config.yaml
n_layer: 9
d_model: 160
head_dim: 64
qk_norm: true
parallel_block: true
init_std_qkv: 0.0452
init_std_o: 0.0561
decay_shape: "pow"
final_lr_fraction: 0.0
batch_tokens: 32768
dataset: "wikipedia_en"
MLP neurons of a small language model. Each row is named by its layer, matrix (down: output weights) and neuron, and shows model dimensions 16-111. Each number is 128 + 24 x the weight over its row's rms, rounded and kept within 0 to 255. Numbers have three digits each.
A block is one neuron, or neurons of one layer that tend to fire together. After each block is what it responds to, as a language model described it from the Wikipedia text at the highest values.

L3.down310:157122077140116121118121147134079121155117106102136099124156163111138103070134154134109133125123164099127155146129100099129104121077134134121131085165183125147131174128106146142150131158134137133105135121137144135173130123120095126150161095124106107130131121168124138144120093180121099107
L3.down754:100090162105098130165125152156175132100118150110151101116116136134139109091167121136155145119153157114115091136120157106132143109114143116130136114120133164116135108156082099158112141111137091145126113162055160157105107171103114138101127105132098113132134178133150132098096118109123125100
L3.down845:126162145133115152154136157100124098127120146128121091163159112151132130156144127110118165106102143134125151152156142149155096117127096125120131145124149119174178120150104154099096162096113104124134165106130082095131083117140149158127098135145088164153135118126113135098111131128101070128
L3.down915:112161177135153170118121177117140139165118137115141127119107093142129147140119138153133115127171133117150152105136096121129124122136143161100136077111160119117117166128095146114050120153118100103127103092193133103139090123145123134111141131119085141116101148151133122143139127118126137120
Word-completing final pieces. Final subword piece that completes a predictable word or name, such as softw-are, Squ-are, infrastruct-ure, or Street/School ending a place name.

L6.down488:095125122087155187069122148125084138110107157106122117114131166130166155117124145154156122127139129114096141107165111159138119133110182144147103114138169085112166071100116100124157126134152156142138102139126125121131123116099128130096127114118109103097091110102125162160156158143141123121
L6.down499:107128120161184099138121139147104117119137153077134115112161114162132131134084126138130108135143089111123145159158116142150111150145097124155131142111136152126145144137128144102095165138143134120107171154145141146133182132157132139158153132127132107105148116136097197141098108142124085122
L6.down647:127109162052147122139085182158110097105126142111107122103165127130092150108114121120147154121098133152141107112163154144101153121090098135142142140130116151121139182151151101122113148097133167134110134141125127101125161131113140123134142106145120097104162118123114108084100122136156144145
L6.down722:131128129105128169120156126151090118137130153128145154150133122120111104133125097109131145157104143128123169141136169143118105185116116118163088139061113107141124063108153124163173122163108104144149151119132087150120113170101123087099121117084104103155127161142156094154158094143129178113
L6.down759:103143121132123169123089153119120139107120147142105151157148142115102113103181128163114133135118121110111134132139139125134111097151157102117124132111175110107132140102149122120123120151092149110114138112127169114123152108147155119171157108115126126105153118075084079127155160113100127156
L6.down818:130138127130122109110102160095169155140134147108134112129104107115117077122133134132162155131138070139106117140124096156139138134128119125118132131114105122133174106129128125152135126112141113106096156171087125107148134133113075168133155091156083100141142127141120197147158118147117095111
L6.down858:152113141093129111136124159128155186178067127137143134138075110127114141143100166126117121123103126125121127156102137154164101139091107174115106092154121168129132140158100147152119127126147130116071102153108108093112134170139131135114131137136132069144167126144118107128105112117071136149
L6.down939:093121084114118086142124146104118119152140174123172148159127130109141169114169085109146119098129106100135090110151105078135104156098159121110111131159160138146134127113126127082107112103162129106127151132102110139175105119161152156159143122114139167086104093130109112126151149180080133190
Mid-word suffix pieces. Subword pieces that finish or continue a word split into tokens, mostly the agent-noun endings -ist, -or, -er, as in journal|ist, guitar|ist, profess|or, suppor|ter, plus mid-word pieces like leg|isl|ation and discrep|anc|ies.

L6.down204:116129139100156114120138097156167139159124073158158131175119133115114167144087115109126124141104156100179089100137140111132099171124138128101132128146107162184140139123147129141093131097142120125071085146175133175116112150090143131073150144100106173134103123127117106120066137125120086150
L6.down466:117127174150111056152132101108129123143132118133150130148144106138130111148101137147115142136127179123123134146120113153167132119115130139113115142095155131113127059133115150103139114150064160095146107138140128180134145152184150123178113175161155139112122118071125048145109139104102123160
L6.down530:123139106141135120142155088099143089136093134132172138132091104120115142158109095138198134109172125170113144169113145139135122147112107120156130122063129170133136109132119129138156170105126100126177171135105095237126118129120127121121135128152115148127110113148179103093099102137131152129
L6.down639:143124135125120115156137120116116138151151121111114103153163097125120195135161136122130086132143144088177128190139128095110147152107125132087151170136129151155101109158109159123159117140132104053095161128159119190138109139114129130152091147130138104112115116125134129091172133115134110109
L6.down735:152137114130131130152176125162151087117078131137116148165101188143129119126123143114150064108159111148136100128130124092104124093090136122098111160094133126187083084112130136133109126115162116144188196110126114147075149130102127128133112128151140149140088138129142142129114125102113164115
L6.down785:133115169146138121102133115102122131144134124112105109146128165122152113140091092115118154125192134128089130116128118147129091105153129110173098132117118165119131177114122125146099129088187172132115176149122094196119101111144111141129145181115117154092131104147133174096125126141153129075
L6.down834:135105144158147098137149100123111108138159129123113165159130178108126126162142139107143123183093137087160115163092149121142140138102193100109147161148177113138120098128136135132123094115092118108109115131124089176135101127165130095116086178132118122117170127149102057083105131155126143104
L6.down899:120113129139117123116164126120156087177142122105118123142113114141154168147108081141182136143153097146117112139141157135149114134122126123143136100115124089110132099114158166143092160138100099132114114092158082191133078154152127120119142137124138140147131093117123165128082153119116128103
Adjective endings before nouns. Word-final pieces that complete an adjective modifying a following noun, as in Austr-ian, larg-est, short-l-ived, and ordinals or determiners like first, only, single.

L2.down151:109152108139147126109162128089166126147119139076148129112139133107132139127090126153155110127113125140087118109129151133119123140151127108154153133084128090112129041066134134126167113117142099126152142122126132158166124139148074145119116113153147137171117129147119184148150135097135134124
L2.down268:095149099137148117108163122086141125149135150086162123098117123115128123128088144172140116117102119153087108123140174134126125120149117102138144129086140095116140050088135132144176104111160106139156147123109126142155145137132091152139115106137138155158118131142148194149147134128122113124
Multi-byte character fragments. Byte pieces of non-ASCII characters, such as CJK ideographs in Japanese or Chinese titles and accented letters in names, plus symbols like × and №.

L3.down9:126135096120148138155142163132112119137108090172116116141113127144130145072151146116139125105169152120100106120108158151133120136122124117117131148134065107178119138105108146151089164181113120136104140152138108140105146138100151133136134143132111144140128114155112133169108176119176143104
L3.down204:146159092103129084153098086082152096167125076178120094127125122107127124125137111155165136128149068142107112111141137133139113106133114135103109127142152095111145119116134150148122129124098111096113133072132120136124126088134129123144134138120135138110146132109153165166125131140142108133
L3.down217:115114132143129124133178159163119113116121135151107117128074108181107110136131121122165125121144072174132122097094151082100151146174166117148070132106126152135096137130142109163142144136137123131074115141149150111102116102154111127130104119150142155098128123161116124138131176138143154141
L3.down337:138105117108143104153118104094183126127132099133105122138144099128173131135109119142159144147143081141067076104129140142136125128147136143121151110131130078082119131145123150140134127103118103088135143125127145100139132119130113132114133112114112098092113171148111162165114131172128111152
Year decade digit. The third digit of four-digit years (20'2'3, 20'1'6, 2'0'07) in dates, seasons and election headings, with a few stray word pieces.

L6.down66:130092157159118140169149137140092150158130154115185118118128144115155106090123146117140142160127155131111129092125120112111116119112147158139130169149125134081094185128088125137109117150130144128092128142121144127146132167138124167124165070161131099098140143087149173149141140136116141136
L6.down241:155124122158105125150132167153175121137155142147118108153128077148174126103141102152112132114143127140139145140081173141135146143134114131129112138144061129130130140119157130142133123136136170092146104125133101102136103118098118157110110169114143175129141140153092126112115120092101165112
L6.down537:158114124151137142170135114175173183108097123144124106184112108130105104089159168128134144125134141116167177147114104142147130170148140139126143141149143163135159155112086097113160114109124149141143089107127121094069192129140101150119119066120061140093123120128119150132113160125090128137
L6.down669:110127099120156098126105124129083096137130136097147101123121112129103165098151112149141112133130125131156116127147137158125124141135077082133158154128129146089171140129154132133102126138070128118177106143136181101100178115131171121150106168169148137142120080126140077105136090150113118118
L6.down709:124113102126086130086141178136149134134137155146153149144158119140152146112137111132139096093104156110071123140119097121169095156127137120149111123095164116158141109123118117125112111123119156122135125175116114145131135147093143102160089131090105077114126135144128102147161131088152184146
L6.down744:130141161117130157085124164148115096117130116158140101152124122125143139100144124148145157125092132151154123130131151106110141142131109091111123124168131149132134124082095093113107121117148128139147112144091093097081095110178092129121141096132106167126086108147146078113094156122120096140
L6.down820:123078147153116187104159092147122118103130138125149121130151174132178146116151159152133095117131138135129124113083135083153073158151128126116139097139134167137117110134127087153122138142106149146149124155147143100079155080081118098119121119127135128147121067131140085153122168109137165098
L6.down874:122143136135171108128158104149138090185117104125115132111135126136156130143118149119134112094155112119138102141157150168111101123148137131088121155128104096156089137147096126159107138120152096130135115164167163122137072149133138102149146133102100127111118117129112176131110142129091117118
Year digit tokens. Second or third digit of four-digit years split into single-digit tokens, mostly the 9 in 19xx, especially in date ranges (1918–1919, 1880–1900, 2018).

L6.down188:122141130137119150137095135101125099114127114160129111114106146135153130131089087141112090141129126100146100115126143123130089146170172076112113107152140113149099103103139108076141150114155110108114130107139117137175169163147172148089106139127149139167132105130102181139131159116099113121
L6.down278:096144112120118150057138109124147130147123133118150104140125116132101108145138164158114100146098158110121098205137101144129095114167129105120137095091174166111110129146119102139082128114097177141148125161134096121137122162086110163140143115112134151090144130115114125148136167204138173109
L6.down498:127113152137115099148152118142137150123113160121140057148102089128126122141151139176114117128160101118146090161134121142136162135134152105103142113130146116092163099162159185127145140143149084112119106124165114105112081103158090134137142159145131107104140132150169149123128106149169181100
L6.down659:128149135145080133178130132137127086116100101144150094132156135157146164123138112167150119124130174104121110065105122143161127117133143148108098169147127137138105110127147146124130142131115099142149131095147116104131136123150130111138116109131132110072154169145154112118123145130139092155
L6.down746:101157116122108173124106138121133152149182102150137160149167134090128139108114136137092144119119148127144096080142126157127086124118128114139157118129144159140163142144125117141086168131089084127143101108134106147153149135104151123126106172131109122090117134131094042112086144134106120123
L6.down768:111140102133099150133094141148122134103085160103140176116100126150158141140098142114122150117114149150199092115120139156139150116115099113125173140159154104126140149098127154129124120118137105114144140123086110111133121129117173172083169144145108130143126160103117050122122145105131089122
L6.down868:143117139088109112145129150106146169112080114131109114152121135161171111154142097126117109182107160134097136104150104140090107137134108126108129150157148100143133056118092093102129095137128160087138113160132183077169119096126105147107150120103184121119118134175116148156140158108132139141
L6.down915:095142118143119122117167166126132165116147161127162140129116112130076132118154129144158157118149159127133091125161094139156124108118128111087124121121130090069109092162141124112117144130111139094113180112150142131077104149202116134161158095114094147136116066090157067137109126123123138122
Word-completing pieces. Closing brace of km^{2} in area and density figures; also final word-pieces that complete a split word, as in for-ce, pri-or-ity, do-or.

L2.down223:153148140151136085105091147181143117140115081122167102117115079115156111175143149159140086106130111114142181159129132132110126099144115137167151130132149104081104144072106098126167128100142105133132157132118099152133093104122126114139117113146106160144179119140081177166161113147120116178
L2.down642:142141105142106122131093081110145125115093122105132132139160107124179141126136106136117145142104112107128156162155120139084166069147085137162145131119138114115079126149104077125134142131154118147096089100133124152129102133123088124105119155156094133152130113139132160166164101110106102136
Closing superscript brace. Closing brace of superscript markup, as in km^{2} areas and tennis tiebreak scores 6–7^{(1–7)}, plus word-ending pieces inside tables and lists.

L2.down510:161104115118105101086096130120108125093146126112117130167127096142141109164116160095089132138122097098118116113131119145090083145145144118130196147123115101144096137129178088125174128108137137137108131145137168111163129127148143125139111079132146116113177170150118134152115141144126097067
L2.down694:152120127098136074111146077091136110127121137141095148139098073109115139131136091111106104128145099139068159118129108146074108123169146142114160141134131105148107121107156116077147120116137120153132153157164184117166153153138150127147132094108134108098149142133090138118108146150116109112
Century digit of 1900s years. The digit 9 right after a leading 1 in 20th-century years like 1958, 1974 and 1915, in birth dates, taxonomy authorities, discographies and tables.

L3.down96:176128154176074101135145174125106114125157105144118126114114146107127136155130137123143131124128167104064111107092094111134155121135113153104080116134139146103118142147118102126120107113159112164086123173119136108119123136132155154170115114094108116097158148154124159143105131148110118137
L3.down103:134138125139108135084137126137091164125094162128126116133131138146140130116135116165129178140126132106083137099118142110132120097132137147111145078131134116136116122122121081150174106111129112131099106153135122168161148118122147130197121102118123105176119116118147154155176065105131136105
L3.down822:113136150120161142099115054107077106108111132124146117133139157140150120166102151140149156119109120110131117147114109095152096114120091163133144135121135162126099118126097070125172172089134136169153177115162141153164097164122134092152156113106148143168145136146104139116115093136126137090
L3.down934:152093101119160124138108125120080096154106117167149186139109114097108140145150150093159108121104147154127120075126115134153158117085119089147127094139115158118121096151114142138166111106125147141158129167118086154084150157195117155177118109119053154145144102128155134126141132156147140168
Tokens after numbers or punctuation. Word pieces or words directly after a digit, slash, hyphen or parenthesis, mostly in stats text: "sq" in /sq mi, "th"/"st" ordinals, "His" after a percentage.

L3.down5:117131142127181099106088143129125106170149140116121133088102125152105128138134128110158165163166126154129088137137146138160119107146123142084132114099122124113079109132116117156137148127129133106100169115116129173140151148102157126181146127119122102117103121177162120150124109120133126099
L3.down526:088138126104133093161150150090088117142146111127134149126145108112139166112123120143102141144166102150116119117133108100118141155160144147122112117170121128161118144092134175126110095089121101110095109112081110110135151111115138139125112107105106120135047178097118122153149111132151125153
L3.down842:140095152152168104147171128130138126147088125142127144161099096089163101145103149101155128168131141153104131154141141147114119158106091106106112113147118145096108116091166123142116137135142111134159118100081133136108092107119134131104132118154165155092130099129119129159097127125125128116
L3.down884:149114178119120106129104164132133090169150107122079112142146090160085107121112139149175156127138107122089098125138120125119157144115148127140136106130159135089109107120105120140125125081197139087138140158084132136092125130169161118121107081134150106145142138174184166131142116143151109118
Mid-word subword fragments. Interior pieces of words split into several tokens, often "ic" (commun-ic-ate, Connect-ic-ut), ad-op-ted, occ-up-ies; occasionally "his" after verbs like began.